Weights of a small transformer language model: learned positions, biases.
MLP neurons of a small language model. Each row is named by its layer, matrix (down: output weights) and neuron, and shows model dimensions 0-148. Each number is 500 + 40 x the weight over its row's rms, rounded and kept within 0 to 999. Numbers have three digits each.
A block is one neuron, or neurons of one layer that tend to fire together. Before each block is what it responds to, as a language model described it from the Wikipedia text at the highest values.

Description: Modifiers right after "the/a" that pick out an item in a sequence or year before a noun, such as first, second, fifth, last, or 1957.
L7.down669:458547452575453542493465490554563530477490402579489516505467434557489516464523480459474567453530470461468446518491421476468513477542572432544486481482523524500500499586576513511462550450503553533494516477510557493546475499526506508479557485506457474542526527487479511516514528521441475514587469535528520459500516536540455466496499554500557540550501488512445523486460501471544503460515440497471518495454526502426510475563571512550528489483478466541
L7.down774:485446487565502522524479562613519491518491483544472554464487467581506473520515573475521545522509516530504496486484473473476533451470491565593517506550521580539468512509502468575516532473436456496456479344397459562471491498549520479465541438553490464535508398482535559517311523479510482536455507483497488498484491501543503526485497539476529554430544582446504429518544529539387486534530530542525489437552544499433490512497478586469520523550506523476
L7.down1175:446443575494524494505491500593477528515542455483500515492481510473551501533473505526508477499492487560496522499509408560506475485510510584495538550432527494482530513496500518475493515428441516596554546383447435569579483407453484552526542450519552508491512433507511549486494497431458456495572472504478455514506435534546423550426507515511485576514426587476530469505487499515546501488515475493458446578565530450547479525496457498459466507585561453467
L7.down1716:490486534473495509564409491577496518506545443530546559463528562512545530513497485570536498481475427531474520488466466431498519467538610501537486480420506466494515484482522549521524514505460427501495534453455528512484526461423487534505504485487526539563460432519404533538385492441493462522532500491507548445567511531574440519506489498523615512484493599507444505472548466504484504472507522510509452504494499470483523517456516533546476533635509527492

Description: The copula right after a long subject noun phrase, or the word just after is/was/were/been, such as not, likely, so, known, already.
L4.down310:491495437578486537516507465507497522488494509447522431590486522539493512483514467476452408528481493542457529469515559510520490532475590572524492507403570457512465528494501547542474469504523486510497533583486536538531428545544437548534543532481575567496552509530471588486514527556540451513480516490501523499519520541470417516496473481472515552478549443569536538499522497486525433514461506499448493496507433462522436484466558453539463498517455477465
L4.down419:578494491545489428508491498523448557501462447531512418445523549504397542556522527475543515544570492497575401533472487469507514506491504511487465505456498512500424562538501459514559485479551631493450510481526502550454543496491525498490480460537490473494516503550585440525478416504505467502496536523495460496476502522489505558467513456499448500524494519454484453510519467528507565572442565506510548433533515458448534494488493487545462507555533474491
L4.down429:531494537485497419503483470475481502459532557494479447497514473529558507565467487523551500541496464508524494545521522446479527504454546491511464529494505516480491496453537502500527491451504424491488460550456454496549485547494482462493459505564498476555467517490577523487523536576496484490476438477540569459553582505541513537460437471475432510409507490501521553529502552455513548487499465442503499436509447565509460522474502503545497505519503499517
L4.down444:489472492490463533483492567549563523472470496436507505446547472453616481556470463543414510475521513542527488491508515490535491561476524467544486491493504497467473461457471437483452531494542440514512518477485522554516497505504406521581493487487373527503507512483447507418550553522511491456463489520491469455526484473497536467541448480572461539506471521455518487481505485518508586490534466477476467509480474573458551504528590518511540504445561516512
L4.down498:471444435502554506533420526565548538510496522519554514538445524524542446468471491419532434417518470543500457494492518545526461463484529462465534527507515479487512445482481536492506477503550497474510537503470457537527393374456441487477528529519527488484454553490454478520544510447522538518571564533453495457468549502531548514562560587488534492430429509522455534511524442487444556505549498473573458477653478539443527491498506567446526537527489508475
L4.down645:482473519502483520468481500523505522545460529515481445494470500517560468515484451501487521571452455546472544517536481405591455483411559478504485476513421471489440450475545442553539419455470456510433480474497510500435456463467514483538497511524550512492566523540543504495521497559435520532467467515479442467484526539532495467462496541466513450429540478445529474552494515579526547490559355465516476427484530514447486523533482528526494570467470475445
L4.down686:474455551468483538475484519512536585538520487533529447454524575526445519469598527515476511475524470485461449542513502504495519439490578493464569445545465509519477517518475549493510527516435502518481500506436492552490482533538414491495496523562478533547466434514528515481501469517505443452566471495473478486506507524494494529431497473539540550540511502583473491452474448601525501513494493452530559490540422511460453505498515491519505501456479531551
L4.down713:445490463411507550454479470510463549591541459511490479438464519472506529466465455484506517553526457576498459542463487512465520494570507457574546585541467575468536439497513420531553551487462494498531534488500526500485428505476575479544514531458547551534491464451471481547507415495541476486451505502516491559530551397523478479582495514515543484498430483531470473481499541640438578511552501501443465588554476598538515445530492519535477463525468490471
L4.down835:501488512550450488509471449534519417563508492523552474486450514470518542544470406472452531506450477453532416493490449546444515480546539436532503477516464528597501408492485574413489529509491523482493530532471526493446496469472490520455542501542465510456462519616440528478463500469524475524494487542512384479528523433486550459467508486510500446485591452476531510476510569520510479470379550438501522531490487513503503479490504497507461511499446480581
L4.down840:481502511532484532461554498530464475501520481471525447465483522461561504476441528550537437491534437491542448450467499513416486533523502481475533459529473504474469486431403492524480516571445542489513519470555475448548541496498538514473487488555452479568503485472513513525522547559492492485438570453432500480512459513427481533526513544444508482546473469433456492488573486545542487482499462511531569584483416531482488498535458498479550585481485545562
L4.down926:538457530502558483588478506430530456505540496461478476558466544532575443527504542492490576473495485576497539462472511534404422455488539456497532474472553545521484464503483432471521507459527520543499505508522453465382518497538466520517511544545474522508541509460486472521508559539488539576508420434419498445518501510451527531534522478474485531402533656426487441464527502509440464529507504534428572465478529568543480525488498504494464460521572471522
L4.down951:519520456469451442504500560507478520450501485537476620553539514473523500504478523532493535498452466469436592511517551449565394551520512512500481501464482492403468557528442547499575499508495487532527568506479420546467477520470507479416483465498474534469470507475496489508505480492450516563466533525508533415412521495500514486467535474495543497559543593510489478483484484573556533550556526439525528461477373458501483501541487476546511480481525407440
L4.down1093:497510503510553511488470499497477483564549478538514391520475537503531519451480460443467499453520428466530449540487530455499507541449593433472513468488465488467480519475538528555491538498488475453507476517565556499548512492467484554508403540558526519531506557442532432532529529547520465515477482541468562416540508476540462513473474438504502481502482480485541487460442557510557584537565522436532392491530454406453562497517443488540461539549511457459
L4.down1126:489448411490484524520582539483469395515547488471482494484502487546517517385493496445470549478451560434478494519496536529526429555453558466528536486480529458535521454533557440585499475493468526474551511536482596531467583419504511510480327546538525473503478468422430436543440466455498546541515442544464525469536532532512514441462556455530518504456505597458494436554509490508428507545474449477456447513466458428487539493492467498524478431469509507560
L4.down1179:519538565547473559516493461469505538554445488532467517434523476538523470477438503535505511529546481509506522509494506564511465513520517534559531513556584516449532576491510471470486518499519513444560496436515495464464451444501472518556528434559449462472482435527518601483546533522550560510507521453482528478473382461521461517512501512423429502463574535579502625529504542514443476470520546501549481479575451567489512488519485457524514560423551549511
L4.down1315:524422518517494477508486507465586497571524510444469447457530476477512450530459607550461512471477470532593535550498488544563473504519430447480511451521419494459446534432497492529499547493504592459516533515457472545516533415501503472518539447535505482479544507491445449544503415516549495563535484407481514489501480558487477552527501562563520553532483536439459476527559502495520559475505396509406453467495476517447545434524546481507546539471545444482

Description: Tokens in the header row of markdown tables, mostly pipe separators and last column names such as Votes |%, Score, Percentage.
L4.down6:382509526583522459504522510535493502475527486453489571454470505497437582485487465524451477491508547551457505431471496550512498463482511518519474485529472559507440422491549472487469462465529506523631568525554488540470494549541529538538526505454533475552429583429488561546468559479524513465468492465510498476420554567459509462557492444499525520503458470544493455583442447471509500472536468463534517510494449442498516522443449472434515494522548491595
L4.down12:556499530505503577516531504522460543486539558498414505469518535441558498401599495550535560547469530463452500558544462522482578500538506542479471488461495487516492474497492538460537425558501489478490519494513540477555474532509535589459527453460484462453505555442534528488501495509489512476430497468585534463511493475484502440495540491485510572560464458546521482449522483464439482490495550501512499494492492526490508511460529511481445417440459549559
L4.down251:515515471534447497480507480569517536522547455518483538480537507504472530431514489507541457448562489497504541495474431478463443513534485455472463551476567532447478456476599523537504459501464502528562451491446554518539510525469490475494508428561474500452525440533557545418503403488523566425479536503506582530508492504465528538536528506486486450495546551538614549552450468431530423487537501514527530521404544560529430519545488528553598494472482500472
L4.down358:443482498520493467477456482509449506507545497575536478556573497541512541512570479498465452529487525518538530526562460539520431530529486491447574483467543563473491450505454499471471506463559457506476536458531457471522570585549502562449514495503471546415518471464483549520533491538530535497436486507485498552516517499521504535510418545556490440448471471508512477487516586423489532461428440535510544581532498502465434540495489536465489515537466456521
L4.down527:518512507548435477425540567535486497495483549494417515520504506513551526423516566509545534547470542521498532433517470488468513513502484549509568530509485494523422464425437528405525500546488540410473501461614526475490501486512485498461476453470523476565492527455565486498483496576550549530454503512465570524511512481508533457491511541488476502505494572538404524414491475522525570523460488522520463501477511568419511571517429458511531451432444571575
L4.down530:444517505474419416456443510477418475524563484445467486408489486526532486458465445515516445517584519517535469460472526534470432450489534452428554521514461458528460480468474427508586488502450519550457531480534531466487503513479496473474512510517507520542515482431491467496482520490459530452537511475495514523505496505503460461519491606559520572403485456532450596504507492549467447393575481441506533487472494462463513444540475540463457491447479439583
L4.down610:595492519489529522544472468454470508566500529490492500442436503548464575412490527537511508465505474508477543508443484489486525506443475443444532464559601552489505501508511511489513497432479535554540550485483514466450522538501413506538481503503520447458570499603517497547575449510457504554501487518523487489418484522508467541490518524495475510580514491546427499451471479441476470444538507491467590560452534549528518507511526473539467516506500521460
L4.down660:551463508561503452428469504519416489481407460522486401525508531534529470530486558480546564490462478523550534483533509507436563491462506484571501551558505515530463537467434503418549517510440497517512469497558524441464514482412524440473502531502498494493488455504492477422525530525483484491486448446550454513477434506473468431436514544504551570493552477513547554476485494458462494457487509517503475500520468521482512487511509527523558576516570426508
L4.down771:432578477541527513539502532480459490546505497506464454483494454565537491420465548531492510410498605483482491465478564487492493512465544536521512554457530435506532503556486508472489513488484492525491493426503434479495516543439485559448496457524512505593503477532492395486489503439486530521466481460552516517487543462526474513495527512542443523505489488495527441507476533509397535500494477449491579531544486551454402483465563498534522460474427497548
L4.down804:579483527570493548496530411479525571479507497506560466469501467448525544493525482409499493548531462532493530522500490510552553455475447504496560505447496444525501534480543522469524418499487491528494465497442426505493515500475518471477488497522513506464524516554438487477518491566510500527515583483544456507538581486449445544472515539516473457562430479485477507534499471485547513542537511486527493536434532553510513489437526500472513478518504436412
L4.down1145:534486505420513532577492471479505509521572555457477502573495567571413480532476505519425551418474470507568461510453480574532559466500513482516477519476539464494434545540450445536590541448589552529527517443545542509460506563496500546465472546576527553499555453556484496480431480459500499490488486472532496456519531537517482469534502512526495468592527511501472483479399491469500454500589512507449487469551471476536502489506456437488432534476517508485
L4.down1240:495514447494468492538553554525497524431520432540483478538529506492536486548483512528499428486502491461529437424486481448464500453463449450491517536501426554485474443523500505532541454508466479524534478492506444516494393485535489492491493471500531475493513491570496470531539497492522505567485508508505506510517525493401478507513500599436507489491499543419474478583558474412548502486474553550509529461489463501520415473456564444482599484470544425473
L4.down1356:563478499555497471477535548494397515456519521422497471587482522458522484532465507518522444467492516409426499526515546448500434492554529450478510570541544528498468339490439493435475479517579477496538474539529511459487536477506556545484413531490519468500495468461562527484529458458479530430496554512511480459522444508494465523461499512415458528513539459480468485525373510510475537502525547494463562491481542447582529497483492504582513538490511569556
L4.down1448:490461534473456550534500495536467568534518472559511480438514540571513438451506507538508491469499497482465491437489541467497546440594518607553530507429469478494520498447452473491465418492457503557510517553523550456479512473524403530536522488489543470468471527529444486464497500531471473493504501500520465515519466551532520470558449442462466452488484548513523485519445505447459505536484421487490501506595476509481545446496505539526447482514521469470
L4.down1533:472471497606517501519557537525448484551459508511458521528435500534544492517486518484445502525524492520477486456549480487488539463524529464495488521562504466463518555591587455555487469528474508545526489514470470455542554536509500555499526574505463557530470473480494429427486526528584471471517455399521506482520528459462469453549497486497479472530402475517477488554448463502564561552538481488436496509503513499447407535511517536524461591430526529425
L4.down1620:572463461534501488460552467509454519511503419493509472516499492564546446463477514487498464560526490550581499499474525493513435500521465436517506554522504503544442513524508463592498440536483533486413455535508544459469581506434589478488462526540427483482450443500500517497557457614501435509484455507497503460533487489476505479507544519481499517536466549458545527469542529461475506516454474548483456518443559468513557510469542418554482520442518453548

Description: Adjectives, word-piece endings and number parts inside noun phrases opened by a or an, before the head noun, e.g. "a fairly entertaining", "an unspecified", "a 21-year".
L4.down21:495512519478500495562478473508509430474565492526516500484595476516489478526448463487523560471471543533553534531542529570584549518492521472501537477514471469507554518466542471492497501488547528541575479473490514518514431485495477503561467499420585479421547540515452479498519480503492523521528485504493521470490438475544615476475400470535562553535532505485487511494435470528464504506454509567469553483603510462557490509513461485523505474510481551509
L4.down135:442502504567460469502443474523573505489467506514437489494432509490491397560488553524553482513488434470513457507494494491475462517488462482645479483506474484477579510467457518552540506528437451513469496531473508536514472523452538486569438491496504478491504482437552450537532556550521442458514469472497530483488452478504429560513534573538531559569547506536486507535469521521492596537456477502506479508418552560572511494481515528519438459451485543491
L4.down324:505534438477538581526446548537527443544482541419476498446458517545552439463504513515481470493501432484472518492475525573470459541534579526495551521523476486456469553475493531530520509547495560517517530439535503486508540498466527567526512554564507507451467489533542463529536520464463451521488510533423497577526555472520439462539505485478504494453484492494614499498585516468561545477476504481474506529624443439509525485508544460492530537551534521457
L4.down641:493532493522447489421474409435482507514487484535544449468434498530513439478494507556507446523482565472533487479529474535543567493578477464476465539549579518527482470477524508520463502493488474537584466488469436569557499484510510456523436504533513506583519476524492483487449489513559547501467505586462504519445550427444473491476504547459501500492482506514446555505507522426538466464468435469518542540464491463516508451522511511553476429502534447542
L4.down726:489511566463508537525423558485481466482546495552505614536513467468555489555508483468570505523504527529457488456541472440509559437512535479490427470507473481502534552507491576550524525522436436539446533516561447486450532543512468569540411540492581507432487504516485506519501474506406516439501467522485562493416495498522418501534529531464588517476564490479499440480438538458542512517565445565554496504520488468497504515447521508496512483570511454502
L4.down743:548497452481462554529525525481502496517567495472504572519488487500566517531464445513502554582490462538462464529542527546534519508489495491439544496531421426482483453557497519528574559483452537499535515534427431503472458485468420441457436462516515496487485475501461548520472429483494479428533442572437485502520520504553468409482524502480455462563443521569466520521500511552455470526544445500530534546564563475527502539458513507468531473576527502490
L4.down832:488565580498521449541466461448449451512436473546473585505484467521498456473543520508496480504524480506445576539477435481518475435464466529550509442492515413495481387524569472591533491522497494550524527476498497453533557479510577544515467437509512551525457505454552500577566506491531550535549538561520524445472517515538491531429508483507526496499488476519479549529514500511595471501506419450479528508435542455458495495467450474480502524425537550503
L4.down866:497547522572475515452516497514516455572485475510474484475503588468599485547487523485503586469516491469470403506496498453489491452428470444528545508490466455471466463464513537548498480554488561480479535517511549498529482524518433492499485516512529462534444486510456466465469488504496530471449524482506480517495552517554511523492537490510438493578446550464442515578518399491573600508498550490494446503479489484480473491477524531531512438491458528445
L4.down943:488525446530433541473470471474529544412500436491569558470597475517436504491433515561584499548558517513550462536435478560527453510544508507382434561467460530468535440485523482494473578525485482511552437552479552496476457470577468525495539517490474474500486497484429563448460493499439524459513469522473501485401514484504550509560521535536502520543524541566487470499495498467466471508581510514510523568557616468537407519486462428534470523502464575515
L4.down948:485463551438507564551472526564502483468546504485548518545464507525550521555518485524505529498550490462542561487500472469555532546395572498501507465504470542517473538473501500520509561472465544520499495424475468438493499541444502489487555464505495519395499553477459474454493424537517480510456503554504520489435519472462433485519515542507560512530467498448436524542549568474529470530563427538529550478521477518494475467538496497513498531584499514484
L4.down1084:532488480478485482573511465501474543522537500508511474540473525440562561478529461574505561509514500546453519548551513498550539477500497469497437406437560524506457473528512550523524524479575528452500457516511466505522459498490524543500488494539513505458464479489444456453516436533575474548529514534526444487442478552394505518500518526552565608426437487440497517546598547481478515544489562441523529491476533487498481495472473539497467542454448468521
L4.down1301:466522523528464434478509501437512509573506528503445512539493525428462474488496398517547545557528484503489503548512474522522490511485542541447453398431514552542520474494501489445547592442501486450470547518490491491465547469525538515514499547530484522493488534458502562467453578457477490636549482457477526486556459437536578509490441514492510478436499502506478441542547519478561431515605490520429480474471462467505470608472528507468492549484509574480
L4.down1339:460570459475447487415552417483485493506493506465529478432478518455460485490452539501458472481495518543455460494558475566538477524509486461498517442540492514439574504472564470487441531525501488541457507536484566407511505540485534477517494559428484541536544503505486492495482487528528492500431412515494453491469547541430458495478514509527430504434546492494504438465530486459511522477533449522536460556465443423534421504474482556477450474465555538563
L4.down1469:443444552520493446537468454482554481523547480537485533528518462569523491556542448535519479562522412514525453502519521520515533430471489478627507523540458505582521533454501465534495539534546508533530525553557513482468521454486525582489482575504481526483515566496514527431528607497447487439552505510500501458420449497531528486506433429457396535618456537447533549593502546459550471461452511595480490491522494514527473506478499550550503466542460477531
L4.down1747:558562496478578460512535492495540508508551519451566525536546548473515496500469543519461536466485480467424506489439505493470469445443483490507476548523511488457431449474550428564528418538525554479484433485470489452495479486491458495474538498483528464479540533476557456498508538530501468456482444456479537418493492478455510472551532503564523514537486467516501449589513461509416513492506505429468561474498472479493529498493492501456541431500492508466
L4.down1762:430423501579509480499523489451496487446438498446465461515438500483509447513500494533495541521464584542502515521469466505615525521579462534534511495453450478462536510527504502518521482496512445509506505542437505428405533540464611572496587454456474503462483565461522563548476487446530477560503529546479504526466541448490428504455510428449477545562439502505494425477473535554553530521453570510449519572480541492509521508421563558587529416459542559531

Description: Connecting tokens between items: table-cell pipes mid-row in sports stats tables (after numbers or headers) and prose connectives like or, and, of, in.
L7.down573:571431500486501494547545475484486520550423469511516500489466442459499457491467521560408491454530483535449507469507429476483573523545467490485526543468576451485507545492497483420530515518476547573427556501466463556532511489456475516496534422436508526514493509523501503471389474537422495519485527503500564487495497497517467504506484546560473503563520486501473552547508479602483509479478482570470497440500580474532486472464511512497489491498533473524
L7.down702:463533494460492494457507504535513522488522497514498512464454478458447529556490502478591543435524463551584519540532487553536550552559524476476411540504546501426535528502516465490517485570472579529515472526463555517520489587481486533474493481506476515554494516466515528531456444394472471490541441462491504490497496539497488421487509436484464528459525524520475479539474531488510478464512417558509464481577523542473480518483440518538431519519491478574
L7.down971:517501470527546452568546521552583480521582498494467520509472505471496552477500470475494549473416455560543493521524573514545450495398492552519438489483512459434486518504509526469524470530490474514499503504499492514521522452524464467550535458506442479512526513531523474501421544489469495430477497479448553504484495494536498472484444525442516497446600545507494456450599542516519471468415504523531437552469569527445562466422551492522509469520504591521
L7.down1472:541491497543561515474499459549539544506587466529521422495503547513453556478491598589461523457459537492505578516522529490521546512529584520518475492544554522481517490526403549461492581518431483545527504489564457526409545488507521502435497480511461550644503423519477456385433506461534445517558515445613460521482520475459584478498500552499425531475555553581484520476525470486468490452535512453478505604516452548457486515503511601518480471522450470537

Description: Final parts of fixed codes and set phrases: ISBN check digits, ISO code hyphens, All-America hyphens, "Doctor of Letters", "Ph.D. in", "7.5/10", closing currency parentheses.
L4.down289:542502533484513560468560476528536435546483531497461453492394472585476522484522520486486492490466546513476500467524483499519509520490539540480539498478535436518454504513496522481542512472468456644523546489527467520508521482488541507490491510451575519522515522454522480531535450542460479485540434506526491567475521503506490501538427495461482516547520444522442498515452542483516514555568499487474451421476550476476503477515520520444516536537538411412
L4.down366:482532479504499586489467506477480506498476505498455503546535545516557482529507441558613407500527453472487539465507527465484448500524512461519465496479509477452490513474438521555525450496549503542522507495446490471467509520509423593553479462439500518502508512545555526459472475508453525545521480460561441500472514457464445537528542432519519510490535459441529524526501499459549538496478530485466534418506499481498432512518474499597471462526498508518
L4.down389:478398461556531540487583460456486521505500546519570495533516452533487497500518579489595442507515573528421444497501456489523459518426477504515460508480499452506529480579543481591460572507534507493478475531458426612440532528524494427488519411539497595490484547482498544469501455505443464465469510466545481462516424542528424489566504471488567457527500530481496486480504526510463520521485458467481463455522516478502483500462550556512580459520541513493
L4.down392:487531468501429563494514433575424468462521465468497524493469477549501554505562467545445490533484455530493449524427534513555495526450580500475520433492521520545593445434479546440479402464543473523503536471560533481514482554557468505496457542474483509548503533440513481523501472471515510555447436465451519422486501567479566514467532525484454503531470519481478486498485440492471487414483525501486394471510508469494507494517470518515525548549450510452
L4.down445:427568540488535549460514415542452536508439502444485446497470381546465528546463519510494553506543544545477507493500520541477475547528514505442529569415522521522455578490477546431508437504532567513531463474481501493524514521493627492377489561479493569470509535478491516451527507591550535460504480494490551505453481482454499558495463499514563476468440537553502520423490509456482492467405467489489509542528480455527481505511596402536458452448495502466
L4.down543:545495475438533488536522485428476512522411627507478519446456492482507537546491563538539465469498494467496567429523523558495467560530539526516474522511564553469578505436485550550531554404541484504496562447535438517492433477545483534562512450557469515511507535457545514465543514475507478514547492454451471550462500528500413521489517495512449460481575449518548459517480419494483520542457491511423482484418485510516520478555487507499476486532455482544
L4.down751:467473425495467475515498563529501493561564445478488487511531573527562414538446537531509607514536516551533496514530455519515497486460504547515517568528539369498530523501556504480488537563448435465453512500457525453406495504612490546478480474547511454430525516453500430535533510534525515450491527505511457469517528534498489485529564445476484523506522600552483565489475480469473526477476506566523561511457491542532494472549488548495434516438482437494
L4.down752:460523479589415515466491529519469564523485499493559526468458538523442524574517485517492473499439468524489530525498495454508524482475475567545449503473502515481475491496451454486462522473462482537448499523534401489518522488581547444508459520524453512472513468512442509462463476525551488461515502422518471495436461535504495492474471452505500440493491466462503500497461438495553527458476487513522551490562526419529568595470539497518497551517494569502
L4.down795:532517447476517511474493487543412517488603446428560498521523484536495557507519463565505492487453553462466517575517496498552537549508549495499471505548532487470535500547476511496504501463597526560531527514556588538582479570465476432488457508492438567460518511492539446455504511466520517444528531545596565568505519539480514576523537536518467519450464570532451455515483503465482482513458486579470458550508430526430487518512492471562460527514533506512
L4.down1296:494527476535491573477525454487486474466511517508605523497462514458460468484469480461556425455537414455456568576440498467500484471519513542468447537475557445540489483503476495525510536507513528467468495478515466488474534537498470495467499491554488522586448512488462481428535453535495511492486439484536543495549509504498428526481520493501513437483542586498525518451588508492461477453617546511500527411559495416502468548454503501500552490435505549474
L4.down1321:510529507484442497495445443500483376569455527428559439567498516474507467523524480539423539487529531398431477511504539494536477513501509474541488559522508517518459471456474535456500505492541458441564440515449543475491449532490563462491441466460508517474507513525542427487518546417609525451438462506476531490547528499509468505480520472528534515530501552484394533477519481527537483516425521540435505470516482459472459502567528517480552553564527469473
L4.down1470:464518510535515491506546510504483502409545464457514456552495513447480455512495496545489478501495522492557467554498488440576521494519504494468484443455474461480442510550471473492488552552571503445514435460534541523511523528535463431367455527522566526534538551470512474505390543436473416474459583472542562530445539408492475559505486545520522401462537473466443510512557482495493477511502492448482564511445493570484484442523527377477555584472506472507
L4.down1475:548553554507510508445505532414533527494507467539516535383530541444484505505480637511428518540542498515524497542546471562506443481502427468506542555464522452462538481513496489575482489516505483449543419518493523546460599492528480503476480483510391530527566483514448468456463505506427625493437569539492497547505515458507521465509449473509442485530474527488564525543447507516475508395494426483564408546495567442527482515592497444479494490431506495470
L4.down1570:402523504478480572508640482490473617478428518508536519495434520420486493490529524565532507478525438527473535514451473437489562575518519467521521491513460537454508443512490489519526501516502501511457478609474510513438516545475540542509469546505526453494519552479528546475513579577536417448528450480535560469542509495517468561585474499427504472450477522502419487528450538495509506457532529516477424503469519471537514498514509498548555598485607489436
L4.down1666:491483487567515483521508464486492513534499491497408481595469490533529503499485428477532509482417521483468528511470443455508507519532562462534431491537533518458528461464491472533490486447498457492478461476529500497557527501491511558574455470481548446573499470553561480545534495586544502491440551550541443552497526558506442548521526464489546573536569582520525490441478525457493528548482600446477528506448476475547431476553458538545470516549480471496
L4.down1678:507484496479544477469466463466503531552444521489595482502452529492492458554478539565534441507540467457431524533512539570427574528471538473556559535459488467505492466477494594491438476493481495492471461475510455466449462542498532513475473477459459538609470471613414555507486553492519473501479513484609458504504478551521550537518480535504544479521493441462579481584479396464505517480510472492524438477594458492551603498464503502470577502531417551452

Description: Unit abbreviations right after a number in measurements and infobox data, such as m, km, mi, kg and ft, with weaker scattered hits on ISBN hyphens, abbreviation periods and word pieces.
L7.down242:500509454466457494501504501553500537577559476493496572418602474526503450474501496549515561464487556523586496560548574469529467546450517470507464485606531571435447517447515502464536588490453499532486463441528492475448516527525452512467491442500561497526520505487533548455467512431408416537559462543464463493457576453492489507513518469543546473513531507570524546434544546438462495471507467514541548501475525492509523494506450549554487502489394531536
L7.down820:520490477462497514566553455545492561490508505529572531456515513449530492575513536514521459554551439510544546490554420480504526413537532482492550409470533472452520447549538534503447481544459467557483433508521505493496413533520574490529495471480504552503508536511450522560511511526537578539540488552500496397516483472506502551475460490503489442490551510387478477436544471549448476472575572458490565502476463524496494417472484464512505452514530476504
L7.down1366:501482476433550480497499523517554512478497448542454521499537509472514479548538469519506525419455533487540519547484555523501463531550503525509460546493463469488565540485484482403486447514475486374496475459586495483471507510461505434435500466467480474527534507522513490485445489482546469594497583539549534509497505396410502470523431588502509449557542527506455464537494531569526521499479471557508506521524512456414533583450489483552529493516481535533
L7.down1562:477487465522534461481452451492514507527451493526444482578482461564482539586474518496491545522441449475515566516467454465505453514553497487527553463531596439549440470480541530559457529458406448529396529532481609474529499532484444581518481470431502487506518514485441474513444510550520465599438588472460460434472549445439517496505449500446525468496540462500478580490482579581426571496518511525475528552457469570511474480447492465485519604470471513492

Description: Tokens just before a year, field, or completion of a degree phrase in biography education lines (graduating in, diploma in, M.D.), plus digits inside years and scores.
L6.down288:419529533503524540432495529460538491476428500431492453523503504536473479454487455467505507523572544508579549476478374511465474559500472539459532438462446471503411477489492475407514469425619527537508437512551482403520472462501476465565559470503486461465493546433548461524507541507529487521510479555542494465537491518464522527500466543513594522496557461494466470477523479503511485496424471504492510503457489533540477508476537497481557504543614524456

Description: Fires on the token after a closing pipe in Wikipedia markdown tables, mostly the newline ending a header row like | Team 1 | Score | Team 2 |.
L6.down1351:482486507451565523589550556521530449474511488461490554541505478554460451527461506539462574483486448469541515451456494488548469478474492487506548525518485441500464494499510394490436501434558505480524456452504540521540519501497449516499523477584472561547434497542489482529452504513467418463515565482466527515524517518522539510532498554474508497537452514479466456464477463517478472452592547525480524510443507528504437410482606469537529493491552408473

Description: Forms of be (was, is, are, been, became) right after a sentence's subject phrase in encyclopedic prose, as in "Emergence was", "It is", "the contract ... was".
L7.down885:573438480503534450446461468499484387477479473534510495484497539459516476446463548489472482521488534512501480402449481551469538431515451469482569520442502572546481516508530495552469531531473454532463485467533548515590513510497438534411421533560449400556516574516439461476463545513478479507486506420493533481503457453518559546492494445520569467514458531492457507567573483526535500423565433478435490480495456511522553516553514512500461480519479529484
L7.down1099:516542512506526479509455544521489505477520439487519536446476495521517488528475465458508533508470479486515533505488495548499444494464525457544464517519508527518494458476474484426490437475491513471425494524561462577544406481461505511527468539545520569502487454471481493450474542520486539484492551469589438483591425530611489442505465557503523471512464486541483462533468507549454531478508437498469426583478483517429474546479539499534576534528467606533
L7.down1353:473439496523461601490401527525445529507531492546477476509454584524527590535503491488520454497495429607518497455524507507471443418497525499465520510450489491530482475482495478408455524496496501471557519523535610517531542483548510543490539517494462428535453518483537492562470508552618545469483491485510520505471489507540436434491526476446435481486498501489530498512508524530468462467475450521497571479508563569382419444561483509485427546530482511463
L7.down1443:437480463451528562514508479488590453496430547484526465515456525535488573473481465473459422515465483556447503533539465523440490508493447533501535448489470548451458531520481492483499510434562495416536523479580450452589518434487573431548462491484499478527530483490518545545537489449503525519473462514498527569483472499456540481554509499549505484480480522531442505498460550480465535489534493521415476465476437469459522490505574504520499456540382514494

Description: Adjectives or their final word pieces placed between a determiner and its noun, e.g. a large majority, a memor-able moment, a 35-year career.
L6.down544:510528493527513500451454500527555522532471445545584515512541507457524421482517518575519495441468540522491456491540486523553494517481444547480494481460530536495488496559501523474547424535565437568473502501505455423478540520554481443521520519580471463435549476496508435462460494470539554538450475530502476501535526508521529613492529500476507472577489542539413433477517497502539494493513494534534461499478504475510511535436477483447494536522489546517